From a checkpoint of a small transformer trained on Wikipedia: MLP 960 GELU, rotary positions.
MLP neurons of a small language model. Each row is named by its layer, matrix (up: input weights) and neuron, and shows model dimensions 0-191. Each number is 128 + 24 x the weight over its row's rms, rounded and kept within 0 to 255. Numbers have three digits each.
After each neuron's rows, "fires on" lists the tokens most often at its 100 highest values on Wikipedia text that the model never trained on.

L8.up444:168152118128101116150127120110144154081127109141142143160172116117121153102091111145128081115132147143097138136125161135124080167124150132127103104135149126125151134186123106113157157119142100143141173145130139147125179093172167113137114113180124134130134171125101127161125147102106106097119173146109114134124141159111147140121102120067167117129102110134107107140158184102144126092127090130153171129169145120132143118124150156130149139069089137151125144187123103153112106104098157130138118155139120113151114176126132159115118131189126132115151115152131118139146108110112080100
fires on: "s", "es", " |"

L3.up429:130110136172134123130099152131143125134119147105106117151100176133101145150201122102095103105058144164105144129132136119120123117110128079092118147151110136148116111160138121131113087175129111090129121144137150121131097115123096133166143121121117105137115164131124089166163055146103121092140127079108142150149147150108157121157051091119119141141128133136122137137136154126133166158158129136130134094116146099094136122141141150153158147135158107129108154116127146116155144074172145138124150164129144115125106127142120161152152138089134147165098131122143111144161165158078145121
fires on: "2", "1", "le", "U"

L5.up484:149126142106097103176154140073139124144111138111165119105105133135118142164135163119113140129156115143111152129138123083120092148072127156157114135152118140130160137160149134150114076130175175107092115087128162111139129131151116114095121146150125116153138078121079144100103083166133142184136146107118126123125116156122108127106112099105150162141132104080134116105103106125082095106120095119101144109099126109130157144133122077119098127177133114091105109157140084142123160109114110108138097141137136107167099125123130105124131179144165079097156132135118112143116125168146137102
fires on: "0", " at", " =", "=", " of", "at"

L3.up819:135146080121141141070145122142109112122146157110097112139109138102114164141174124084138107167121140130132151128135092115145134201136148125107086143107147154121160156108133088111138115134110104075161129126110156135125150128094142127128139143154174138142194126128128149125050140149116106120097094119119126118141156094119127144141118144084136115182127160145101103082163109132136112139110100164089115137135104115076136140112120115137119106111134148140116144116103085152112161151120096149097137151121149104134086139158130120133107097138116167152154101095102107151161131144166109140
fires on: "s", "en", " Gold", "den", " Carr", "n"

L5.up175:116108135074176153119108168173118101102096185121176096126119146126123131131136166120128199155138129127113164160143123123130135111098127117150081103092156126107122097131132077115104143107123166127094169127115080102178114116134124098144124134096129117121123108130160126140072104122087153098124150128135128141118143133127136087142114163123126125166126135151113077131158145085132094131105110114133154154117152159129143109132140066158136158152127117131119159141155090107098148130134137124139101147122127133139116101135103147112132122127127165180143087151151075141168126092123128136
fires on: "s", " of"

L2.up289:123111092124140130125110124107126184164146102124094098151135163115119114159122145150127120170123103115095111101122122150139113156097146166123163111120141155138089089138126110148122135125157136117119121115161143115097111074120126104115164173152056109113099100099112142153134150093108133128077120145086158122168133104138083128128139092106112147162150128100146118145117172141166103140151076159148113132102153127103140114107119142083158171147173131151148126146115142108126149133109174155099128127148085106107150156104134128165120077138119161075138116141130118127131171119131147149
fires on: " more", " also", " rather", " less", " highly", "ly"

L2.up121:131096155115103081169097143101145111177100115137116107124111152084163126084120093141093065160077109098128100156096117150150136136086118156158139150133169117147117107134130123101132152116095136110145148162131186047150146124084123134124114093125114142147138144117128161154156118171126129094129068111115116120155132132192164142082117131147113142117095148147101118133127147182159130104135125109147105104115120167136129121133105147128131115119163122110112134110133146088146117105140080120142146115138146145128164121103123127102110104122116116157122088138143115124114111131148128107
fires on: "R", "F", "I", "D", "CO"

L3.up881:114126084122112116162095119165111143103140135129125120161117162122139140098124108125101157176127118145122124117147087083139159165157153168124097136149100195129104083129089122118099141115115110129143163138109149090128126140109174126119127136097157109151137124098109118126133075131121135129156126151150105138162111141152176137138094107122112128125087142125139133107119089144121122148108151078110163121178117138151107136130129114128148140157098138140105094096102141150136161119137167161154136145121180137127137189164147182115099064107133118150130120100119111107112176077135138128
fires on: "s", "sen", "er", "el", "en", "n"

L5.up546:133122161129134131150101120124151131121127052144141114103105148108121134105116105141167135122157115143104110146110102147138111169132107127128114134176111138169123103097131120127150108176127132130094138116162131139136127116099147108132086110141194147181105143141119168123149151176109118128094120150098126131177129118154119162092118141130109166141135133096130124156120099065123161111134136108121112115142158115134116116139126127175126101146123120118153104094145134145106121138102117129086095143166155161097148111130064132148166147103193089119139159158113170150180110164148152125
fires on: " (", "st", "é", "^{"

L8.up246:129131105124107100154133109134119156144183110112089149112112159130111148134156121107124144084165108177092139155126124119094149121149113084109105084150153120169060097089090141127151127113143124082131121118123143131139120100162140109131101123136107061145127147099125114156108121130137122125077133108148094128133096103131133086118105170123124134178141133074110117101153163176122138133090131167142096137118132141159148115131123129149102131147092088129126124148065132095159099167125132103116121116111184120151144164116135158126135140114102147128157148136102118111118121151124148089
fires on: ","

L3.up679:113149118088142143153159109113201118132142141135109152151149151118150141153147083116146184122129130136128099148131138136132163104145142151115102161165131119118127109139161139141151093098118168117099135118177150128156184137098123163096130117135144099138079109120123117128168098137146094096095115105135154156155109093111106124159113113104169127120149141122104148144123116089097115167137135092145100095127172144108136134137107178149100125127100152101129121095142111125091127126164127196135107138134142181091107103109148111098132153104129076136114159113106146136168120116160140119
fires on: "f", "s", "er", "st", "é", "sh"

L3.up238:123148139108099096142125132144147100142135142123110102113120117131137143135138152148131056121160159117118125129134158138120121122174157124164124157135144118179072131114124159149105122116108143097138086124103139113141149104110151160129125116102114122132169135125149137088112107145148082096143155136068134151166159148087155156144095146155100167164130138117089152126115124114179108119134132139106144135150146131102104127135158140167157110138081138089114140079139112134138131122130182187147155162080127124104113141140132066121121104127108125138141146137149106087180155147163146099
fires on: "s", "e", "k", "ing", "ed"

L9.up947:124122118127114111106116138110149122135099145120133130109137167118115111137168137150150169134117150172075137144160137142114099151152092111156137158137108127100121103119106112131130108134117181124098124150143094126142132108122116139066132121146135090154189130149097124100120137105136089147171159096133149178146121119119071142145150139156121168071147145092111123178086118079085110143154130115143115134150110152179133151157124124126067104114121147129138130100136109105116117182149190128108094146143138108117081130110142130162121134132099159134121131126122116084135103151150152136
fires on: "2", ",", "0"

L8.up825:171082093160129139142129157104154110116100103117119176125121121067090137145153112114118133129129065104124152138096114131143147132083090125112122126108119114123101117146110125104044123131165162127116105167144141127100145141145107145124129133160137138123111102109133126109157138098157115109106158120150126133121106131160116145099112112141083143159128115130130135139119136130090163161153141101163165089116173147155119134120120159129110140112100132136128145132083164130130107149082142146141137079106095105134095192163104111122129178093143115136169162140136145116181126117167141120
fires on: ",", " and", "),"

L8.up160:142131128138122106133079144095112099095103137112144122127093108100090161139145145074123162140114108134124152113129129122131155120114149167126182116138134097138153106102122127122149132130106097119138087180127111139138115138154113151110096143141129151103108101069119128120138125169138143088126120122097168158097136124109136158109127117132139084108138106148157131143161121136171071100112116125088136136110151132135151136120210104137124160125118086169122122145161146121199125162137110134069122108114117147142147144124147156118179146136157133116153054111109121138107154147127147133
fires on: " ", " and", "9"

L3.up202:137098085128165125152152079121201121174136141133143134140116098121113150159075181113093148124125160122133141163114134143144144100149180122160106117105121106114110081123125110053101128120136097142122097153125133112104083119157124110116103154121114156096158128160149102140171096125141116143133136149155139086144094124079135133126105140151131133136108149124121127106126147146130174145104141098131151139135128091117117107113115144133116122131131138153129146151128149079096110114105085125158130109122144146089116094128160105128133119151106108107054112086123146171096103133170128122
fires on: " San", " Di", "t", "n", "d", "qu"

L9.up462:110117148120063170165141129096214118123123132146106123123133136135150127080164112123136141102110139139115124148136128138131119155084140087112133103152108149106112128149126088128128126113166145121125101137142122171150109119079129118132160130116136148127139115152124189185144122134112117112104108105109130123143138173122090172127091151102105171131115098119113159101113115075164117092155084103142179135131112110113117097095124155109105138083120119135089086132126162140128124134153137123091128151171140120160104084148118143126160152163135160127148136106118155149089132093123125115
fires on: "s", " the", " The", " of", "0"

L3.up594:098066150098154155128106083129088112140148120104137153106127119145122135171138133102150113137130156154119127134149165114155135095084125132136139143122122175120125116151174134090125113140150102164157165112145155107176127093137149128117155122090160085103122122104156120085123140135130123151117138093120109065125123069093162173097124146160104145138134141105111146170132084143117165150103147135092156163168165123106115138145117111127159147143150112121145122102102115105142128114165131122129117135076146142143157140084144176113137125139130124150078142130097107161145118102149155125
fires on: " Ser", " there", "parent", " length", "iller", "ing"

L8.up452:107149107127043127117144137121130128095139088168135143127090159137110145108140136102131117104146125122110147131120122132135101157103147145112159097093151107124087123153122110123155128113094154167098127136117105119097138135130138170132141101161145158087123108115118135143133101161150090156147121120164160079125142150136153114134121162079136136170106105112116151156125129137172132147141136096158136110123094093119107070155151148109115109101112158148152131140088191166112120134141134108141129159130109132152169141096143111170155117144093130146174179072120133099096154140102130126
fires on: " a", " the", " of", "d", "|", "1"

L3.up720:153116135092174136118136186165120141143165110119136092127107118150142112093125136114148085147156119144110128137090159183142172125129124106123153123148149135098109085129176184169120120085127138132132155121116154119112098117144142136115124125185174095126150158150130136134153111100078136146115136153122147119124085115095149132110114135135158138129125087134108077159116057154109128100117179121133125117088083144122137116143146133149122138106125105081142167165109110108097154111118129099111127130129150146090143111172165125108134136140128108116124097093131155145127087140168119133
fires on: ".", "te", "e", "ance"

L3.up552:113079123080125117132134129114149123143112135142079148131111132167108125115106135127151123153117131126113124077172102118128119119149131128105094130106133173097125178128111098149132076118068111140098132150122085162108142133086154097117136107125118092145151119144133085140131102103161129109114124115139140171105091122164154099130106107141124103130085105122148137146109146108151142171113095103092114176104085103125110115135122107192117118135105129124119110160144144082085120139156100140090131138171117142121109137163147150132127149101113117126164086139081165102099151119087090122
fires on: "im", "e", " July", "un", "cre"

L2.up467:138113144120107125173127120146184144124149135110147160168095086161108141160120107072114163175134160111078137101097138161108094187088173107140099138146152139109147145133095145125122137136140078161132114127137169131116151157098111148144138136171145113137159121128125130158136145094117113135117086119105114088147113135081144123150106111107131128126147149121118143138106139139104111096168138150132172142077098160142162114156120139143155136130133078123098105091112143136150152131106175124136139140162108150124167173125121156129089115142117137142107112092142109141129111148185143129
fires on: "e", ".", "de", "y"

L5.up596:098142155135127104160111138086162143139113162146184142146083110140138155124111115093133152138127129136139121103154092118124110132177115106124117144143181151118117151189140113108112111116107136154118145142110091102081157116127107101123118090181116116115095126124079135099121083147145121100125113084156143174109135137084117149144135164104147134122118120128179115174096158074098128139200122173153119148117133111108138114121122133146088095150149112119129120129097137151081124123143139116158129161118112105135080127090125149122111156139090132153165134122108160139130104113119131114
fires on: "2", "0", "9", "1"

L3.up119:156125139106121125164138119137141124153067110100122128128155183162095158107155161133136136131107137120119119156120156148112110107120167145151128118141114149142147137124135145106115118127110113132131119135112172084103113129094080152117130100133129152114121122096136109106168071218110119127160111133169141150201138181159125138151120081121101131126110114174102138136096112139164171138136164138151160101120157111102102142153143114166110174143139133117135130120095114146108138105152154120115140107136160167121088159111143117135111087147130114143127096121154113146115166104113171107
fires on: "s", "U", "0", "2", "our", "Y"

L3.up782:147136122129119146103139138154128124109146159115130138164148154114127121127132110095113094138166104163120145115129100142146146172126158161140106088142105116151101135143164126162115157117088144101116116121146135090101102173155154120120144104121142111132149090118170171103118147143168118154131108132113087104193093123096131143143106112120131089159109172091104089117124121168125108140076152103122131108129096084123118090102115130139153108112165112132130143116108125136154200137135115150094145125137147115106124165158098095163125154097109156160107137085152099137152153126177115167
fires on: "n", " Kan", "an", "am", "s", "ol"

L5.up486:109129137161110120101148087128125121141147157123138147145131122135131138136139132132151099145093129185168142129163106139123111133103144092164118107156171160169128093104112114172126138125113128128164108100127144156165105128109134109143131111097160125127121133177089109136093123112136091148162114088118127111214129141120155124115114126121106087159103095151129139135125094137176114134066105111123100143129111119129091154139117137135127138067133122111147148094124137138155126148118141092130169183158167116132145147126168135174109134094136146179110130136169095123138159156161166133
fires on: ".", "s", "t", "p", "n"

L2.up420:091127125110094158161128140171123098157097133134122129123077120120137162111132157121110142100047141160127129123154178086126117113108115124138112110112135177138117143136095142138209105121101083095127087162103148125137158165115126117144091160114157105122123133133140115118115058156123088112156131133111095131117104129096092119150100110097130101138112134189115119126112141146163139100142164124125091114123137110102145135102105122112131125114116148117148139099107125128149148129132167195122121158116149167155113127108147140120138126103124107157156127152113069128154105116153137147
fires on: " a", " =", "\n", "2", " an", "1"

L3.up282:153131131120113142192155149086160107092144102123143106165107156122108106125081138121116120113109111144118111148120129129136143124136154152127111069140093149123089129116128143134107114122136159119085115155175136101126098084162118113171100145090153114091102121120163136134137124101153132107099155156151103116132197145096101119114149122149148123111091117113096139154116151145131130173076105124119102082145134148122102093115144151086132145142135125116144080133103143108116089151146110097149147153126141107111064157147145133153158103150131112113129116148132146114147140100105114055
fires on: "s", "1", "0", "act", " gave", " put"

L3.up183:114116136160133077141162101141130113166098129095158121129154145150141107109122128108097114117129108155129120139130105122174109111137165151112112123112131116120104107099100086092138155152137125138118118123120107093141138146119132164126153098165130130140059131119120118147147099171177116108167131097129153094125144094133128073119127145137129169129101179100116121166137134117126158116146155118121157124144130113129148146176145168134173138098120120098134132180124148110103180122124096107194170132145117112157123116203137157118124141129100105121123133080104167110140134112140151077
fires on: " |", "–", "tri", " "

L5.up873:130146116117140114139129120116154127114131096097153167141127104102143191103140125081124133150146101112127151102113175128156120154122149164085127113120121168097118144150126126153082101153045077098147120141130139107109122132138077124103117155131149118107140104146143135149112135147174122094180120130138100162125105116162122128145148132127139141091158133093104142152142141110157087143119163138143143138156129149146094116127146125142147162136142135149091137105146137158131091169121181083109144148145066145154095136133098158134101093140130131089155163115126164139171132154102141141
fires on: " O", " both", "O", "3", "4", "lo"

L9.up320:112126116075138103140094108108129128113133112113104098134161123097095129080108138077113073160138133139139103139146116130102137162116132120152132121153158109101173132098157108149105146150115094180130116130143136176117147133147171103107106127125149126141141170121142170117139140125125125099121129135118101113115132091144095146149136091093141105147096121122148100163160144111046132113142118113114138120104192138102148135131109110103157149122124128107110108160170162144137068118144101120142111112142108156144127107114126128096153130143174095101168079135134176103141100099115117087
fires on: " ", "-", "s", " (", "\n", "es"

L9.up273:136110111127149097150131140084134098103128142102132165124123158139139115131085125112108125096158132155124101152191067126125148120109114105108125103158151129104102096089135117145134103133130126113093106164142114098130084116107154082117107143126117095139115134127090101114176177132135138147139077143168136063118124094117094105120095168120133128128166118120140094098125175136147092106127114112136146139121152130123141136145104144176106145129105128111132120114118138107162101127113075131125097136106169149167165120156100127139136155148117092124163130130123097057125180116119097134
fires on: ",", ".", "8"

L3.up454:170125113151132126102121115111154125161094132140140102102094100119107152125124165136151131107147102101074110104163126120167155149120088121151122118100149088135160177156112146082136120117091106083102156169147092144109104141116144122137127146115090090145162135151113143080139104124129120166157159129168148140109137127144126098167128095079134072133140143138105130146091129138144103151123129099109097160096109098155180134152137108184106114095076152126111104131188132114110144102106104150124121161147135110125091110142139150112109158112132126133139126151161160120108134150131139127
fires on: "re", "ne", "e", "cre", "ny", "cy"

L8.up496:158073115165133114107137159139102150116143134152075129127121160115128137137180152134116078154156156085092147090114127168126117106133106120128149126165097127147116132112116135106119114141124144111127102092130097100124123119171120142178149177124083103134098116144119112106138105118082131084102136060176164132135146119113151161109113093111105105127159103097125115100126066164106146127142122120129132141100110134143136145133135093134104162110146139113127112136128124138153171132148115136143150133166106130171127115148152112120118128085119192116084078132140124161109143110115099161
fires on: "2", "5", " Succeed", ".", "1"

L2.up858:133136126116096103186140140112156115125132138143131138096110115157165123156138139115106063131143135185125162163140113090109145140133135139083150173114155124111126140111135137099127051105124124126143164139143115110114170089140183156126139116148155162142133104105145110170131157124107105097135132128120108153105107121139112104139116131102099140127177159101101135113148146132133155154137143147135115136098114080104144115126088134147115108103137101173143192129107166088120163163110133128145124148155093128096130100116155159103118133126138119120175093128113107109062143155147129150
fires on: ",", "et", "id", "1", "ut", "d"

L3.up795:121090132140125164117142116110110122131172145140143142137145159144134143131142128101169094113120150131117132131123137086145123150116116134066130133148097194096134124122180156107131125173140107132157146161096165118121149110145154149120094155102144107089105112107134113093108153112110129167142192117117119103144123098136160146124124130170116129110150112070127162131172144148105112156163137113103089154131143132099120135082111113144119155095163107154104095104126123097143126091133144170086109151130133134136178128134108184141108136177155135138077130114184101139112132130110129136
fires on: " such", " Ser", " half", "parent", "km"

L8.up446:165094139104118144133131098131093143072124160087104160129140159129108131153116103138146149133103131106117099102141141150144135140103140128107117123121129135121136113085083136129096149182132128138072128151109123126159126138143144124108159095119126160157107147118143112116134109130129065129107109136143151121128080133110128145130113096088124093138113111158166133160138136133135110089155067099128094152110131146104105115087122108130124091149133122163124117123105111104161111109065193122163119123094055102109131156120153148091125150142106163129126163089098120085117085130104109128
fires on: " has", " had", ",", " is", " have"

L3.up723:136165145127103188108088072096096120127101081150143131132158147150136112069116082132156110143141118135118124135145137152175144129130108115119169106108132148123100152148089124098110096103177129155135115129148113093125104140110086164064147125125129160123143093178112152107135080157134115113110096128109136170121128131145159137115139147109121126115113106135104140149134132151116105161130102143123131136112150125145161122140144089121133172149135132091131175119101162135145142125130125123142125154095122132131124153140167086166099117103116137128157152122127104181048161137123152106
fires on: "s", " imp", ":", ".", "S", "c"

L9.up767:143119151136104074126105134135139125172127101121080136151139127093159133151114090137134103115101117146132116111166127153148073090148140132145176130103126113132098125128075154150142158118138080164109115149155132149134104135141151187159156055145118171143100099119120103110099154120148120160133129141113133141142133129121135173153146148142112153145089146125117088158131143128093131142085138132134170084157130124104183144123108114084146157103121121128107162146088082154150140103146116141127118138113159123089148102134162098110125104120098142097133127155159145119139101155127159096
fires on: " was", "i", " is", "ly", "vi"

L3.up486:124057149134142143156139124164092150119158143151100159130138145116098127092087172099133120112135102099140131158119142140147097162144139157122116150134111148114119118127178149132144081126141126110150143140125130136127151148104162109144113108145144177093097150123154127128139143115116107129119121135141133116231141130117131122095103162132123188134127076093143123117140137138131141116088151120086088128085118136129105130140134147139138136138141127089118139134127165053171130106121115113120145150135108168087130151145162138112118062101117126143109164115161142178127132152138105135
fires on: ".", ":", "/", "e"

L9.up205:150161103163101099183130097114116134149110150158105122121112104088170138134159177133133121093134141170146129123153105136095111157137138134126129147142072134108105150156102097118057109123110121109145101129128117154147123164126121169095110137099147127155096137094119151146091156132121140123076138134143146134089159138133123155131110085118078124112157118156119172159113147103093143132126107140122145111110116105114146137101149160148149156100111129136114116143166144121130105181123129144089095153113103069142103130124117151126101132182155140142148113083140150134163090101138123085
fires on: "s", "0", "i"

L8.up348:139064094120098124127105118126158123120075137119141098152124080146157111153115135110131155152124069103107157124124100136132096127107158114123096079105110181129137112107104132122134110152153137124135069132163118164089104122098136110135144103143090168117115122109150137100149114110131118092134112150106152114162119122149114146092199121161113109158128130126138109110137141173171125079103109119119138119147180110164136151053152107102098122102113141132150154112154108131124111122137123100125140103144097093125113117137147132156121139108090120143128173134076131132170145127136131116
fires on: " as", ",", " is", " and"

L3.up423:183103120155079166131147124142153125140103144106195092122093161139180148166122139110144090093128083136115110088138104135158128133119148143145159108138153100159136137103092144107134105103123118110129132140144144088133096089136152159128151144144156163130108143118115141119127191104129113143135112125126102094114132119136130091117179138085128120132189108123092120102143128169155087133161108108142146138121120114093179115081166130118089113136139116145129145112147119107149148117094130134099097144138155108125144116134102139146112166071148091139130115122137134117134101094088112160
fires on: ","

L3.up61:122101150156116140137128126126126091117122165117092145127130125138145167131097140130110134091138156144122128065120175140089146145125106157141123188104139142101132135143137164117119091161131116117143132098148160190143139106121147125125131098142150112163111130082123153090096123109116116132124109078144087135116128137138102143114119160138124124135123091093101165091123105139153161127140151113086163148163100076146127103136133155170134085130099133149095072126165080106119130150125145155128193167097128168146097138143106121121140149145143097106148102155118127107121142153130099087
fires on: "e", "ed", "ing", "us"

L8.up425:108110105123153107145136139133145116102160073131146139160108128141138152136142109102128132134137109152119139144093147138082158177187110110146153125107146093136124107143130120137118166161127147111131153100117123149156133119077169139104095159156127135112116057103110131113138159131135120166113092159119113130130134114157136126102137168108132119122105178096128119157125128146164111159143145137158131118168138136127118096131128086132086126104123143152184121146112143167116071147146112109159111162136136139176145044155143109155081115124107162122104125170161121169129139117147139130
fires on: " the", " c", " original", "D", "t"

L9.up684:170091152139104158115124130132147142106093116109164106139119132098132133149152137175140134102147133138129121094140130095132126126118126116158097102103129156135123128125147129173115127131111129113072083165094184118134116067130107096130137111120132123168104103109121125093129122092142130146104092097128137127099142120153129127117147163065134120105153085134089152119141120153114090125081093107109130121127111119063149117123153127101144159117155102165155134134165148120162124138097189100195110125108123091142143110143129184144138093124111173117146103141111141089110126102111130138
fires on: "1", "0", "6", "ed", "7", ","

L8.up521:149154081156113140157133157097115157158155093182113132153120127117101110118171118129086093115106114146106147123144097143141113152137196173141161074105142142108093136168128123128096125158149081130115077124145135120134134162094184127123161117112112098136085129127076131142134129116100123147148129158142146095146119140128129133075094135115116119150148122124150092120109136152163113142118134121101126155103128159112157143122129155146136129139125127120120139168139168107131128138116163103134110121119104145104139094095154081149128100112140126106118140097133166190181084121102138161
fires on: "ly", " of", " very", " in", " highly"

L3.up527:130104157108113131174124154119133109102090141145129108117146116140136096104144161102128155098133128124159126098127110107134131124136129172077135115137147149121116157073148128141113121177086159141121161134163146145148137129157134111093173122141116125094128125147148152074146159139111133127118122090146154102166143132108111149128108115067143096156091125091134138114085157171132167101092156154121131125128151088117102057147143131137129142086142148130110109152067137154156122146122126128144099141153140104091106115084146138115131130132162148142126140107150153075160104110079106105
fires on: "0", " of", " =", "s"

L3.up44:084151148082112133132100111183106090124135123121160119121086125137111119163116133137123145149132066092143160148125109125177138138086109141125107144110146137139147142159112087134111101115107154145156185148128128131159102119096151111122121124110145112101101123143112159079129064113125125128124117131135137106156125103105128107129106172172110148140121115141137146102122087100076108118098132126123167124120105164118151106171067117142123148120107105162125133131103120150126082117114130081165112145124144173137133122154124099128117141148102064149173131120117152155148130134132115066
fires on: "8", "7", "4", " of", "6"

L5.up179:101110182084096168156086145179134148126136097132125135127160172094140155134124093144130120121117159147089122155149134115170119138143095167121122109120166141119136144125100170123145127151133102093103117126069143150164093076098156109130139110157122150187136149137119149099111136126121086136129098137119134121130139129117155131096137119170140110156133117104157091159097152112135130102145133145123086054106179133115161135108120101120159131129114100158168098144120099107158121109137166112122116128115117093113172116110112156111135140133146172122159137143117171129136107156112107144
fires on: ",", " was", " is", "ru"

L5.up510:116130136114103127168103131144128101104114144128100118084142081160156162141100121119152145118122111102131107106115132149145110148116102148150090132108102142127115100133135156133141112124139158104127171136130143123105152102084114125122141113170159111142065151133136110109126137198128090112169129078147122122140144107131096081091128104135151141086161126140110100152121121151120153115106146123132136145137095111117132078127129164166109161122105172102150172156088167115143108096089102096129164091132111113170128064178133153133153157120121130159170117132092149141130156126111108141
fires on: " |", " =", "ever"

L3.up732:132114122137141116184104133164105108137161126139138087161114168115161111154135156084080102143132094161130176134144113140170121142134151131126161127084117113182146132123109097138149115131125105120153148131139136089108125129109138135111100119138120134174170141110148083130149152155155099147130131116095123134119115147134157145113150086124139104105119137164102076131133106139087114135134121121126134125118108128145126148113104137118104121099131117116119134075073156155161105109133171090150126081128181136105147095160169174119095080151123120146171066146180126137120138140137124137
fires on: "th", "n", "nd", "st", "rd", "d"

L2.up149:115080113097096128111110126163146124125102158098121140161120138171141086104105079138110117154083142109118122125136143133093157172116125090156113140126156111082159130164127156146135089143104076111105117121155155109149113124106166158125156119163095103167140093185094077123117115108114089165109153163139115145081096141092122164130118100134150122116119115143141149094120101150128134110162152107116124124133135147144141147107112111146121120158105102131114134131103119108158132104099142124116119119146091138137118141101103149133118154094187133110132063060133136123120111117156116142
fires on: "re", "ly", "e", "de", "ar", "to"

L3.up581:168116166169118125108146124121117142148114147139150115121111088132103150111111090129150073095167111172084115132103127158162108137148157137170102120119121108119156131146077108159072145136101129127127127117101138103095116141126130183126133176134126150138130133180142122136126123146180133131133108095105145149116122143124157126119155100139072105126117062155150134125107104165108108178138144106118164143100103126114076175138132099123127139143097152117094164148108082146157145134128136173136112126151138152072139137126136104172130117114095116114126136095141147133113087121106136110
fires on: ".", "ia", "0", "\"", "S"

L3.up785:124134131156145138125156181099131107130085125125105071116114113135067153124156147145124138083065113118138157160116136113138094142110105111110116133139094125142155127160098093149128121127085166110113102132129140142146111121133108134141162102077136140122150131132099137115082108156131150132150160149150122104092157178120109149119116086129132160127140118127125125129127162100144096115107104148146121113126088151164148076113129154148115123096123107101113177175172142094098146154161093103149135134128112161147118101134112096144137171081136129125127089124125122142172097127160172088
fires on: " of", " =", " named", "s", " de", "ven"

L8.up703:089101166103133135148119116137156129126118141125161117161183104172145133104110159103099145098162131105119089098092151125131107128137109177182146143110146118132172153141148117114062128099114138149126165170107105127083093131112102112113119142147139165196121084186141115122142129153140093151126094149088130112092153104155144138096136137116092161108151135090140116143135142128110115126112142141067140107082112124112137128144153147140119148133123113106124132137128132124148076153157109144105103152137131150098131101172104110155095121140127096132137115150168134140104090136119118140
fires on: ".", "0", "4", "7"

L9.up893:145122096073122115154125107147141140111114127128124130089133180130163135102150134107142144112114125109104138097128137127104104122154096171089155105101128106158151156144151148124097152123109100096126088113114112170128095161128119139124152127107149103107141125116141156092146159132162153129114164139135120150096123161099135122139149120148125129179130117117134151138153141142130115109125115130140140164110157129128161125070163118139101190124143085159175125152198113128142145125160095169152111078092104157116099139139140119141142144160144126038113084085101127124119129123126135103
fires on: " "

L8.up33:151116148100142162121084147131126114104097129111138116139144142100148154164135140107152115123104075090145158111098130143146106117164108080130161129124094092131111157144132149123108159149132143119128120110162141167135135144130096161124127119129118144124117094146126144068130135148114145126123135118151139142081127196102126107162126169143189118146117151108141084093152139152115135150140143098162172108113106138179153148113117119123082152143108107127134141120121154159180121091111154143153144098092115159108129137149179098135100139132069130108139151109134147115128139158150147056
fires on: " ", "),", "-", " a", "2"

L9.up676:145133108185182122127127140120145092130114116172142107098147084130126130152115122116148115101144129125134145129082114104131103136135173155131170133137144134164120108177132110107126145141079107116171160097125128110113136113139150145129106111145137136154116146152118158112103126077121117138139121133170096192119153161094118147151143148104136140150128146126152103140107083139119115095121137133120084157134074079168106115130106133125136108150146074154156128137148121130074195127153131084128120132125103120133106119130120133142181145120116154144133073167133178097158156112116116156
fires on: "9", "0", " a", "ed"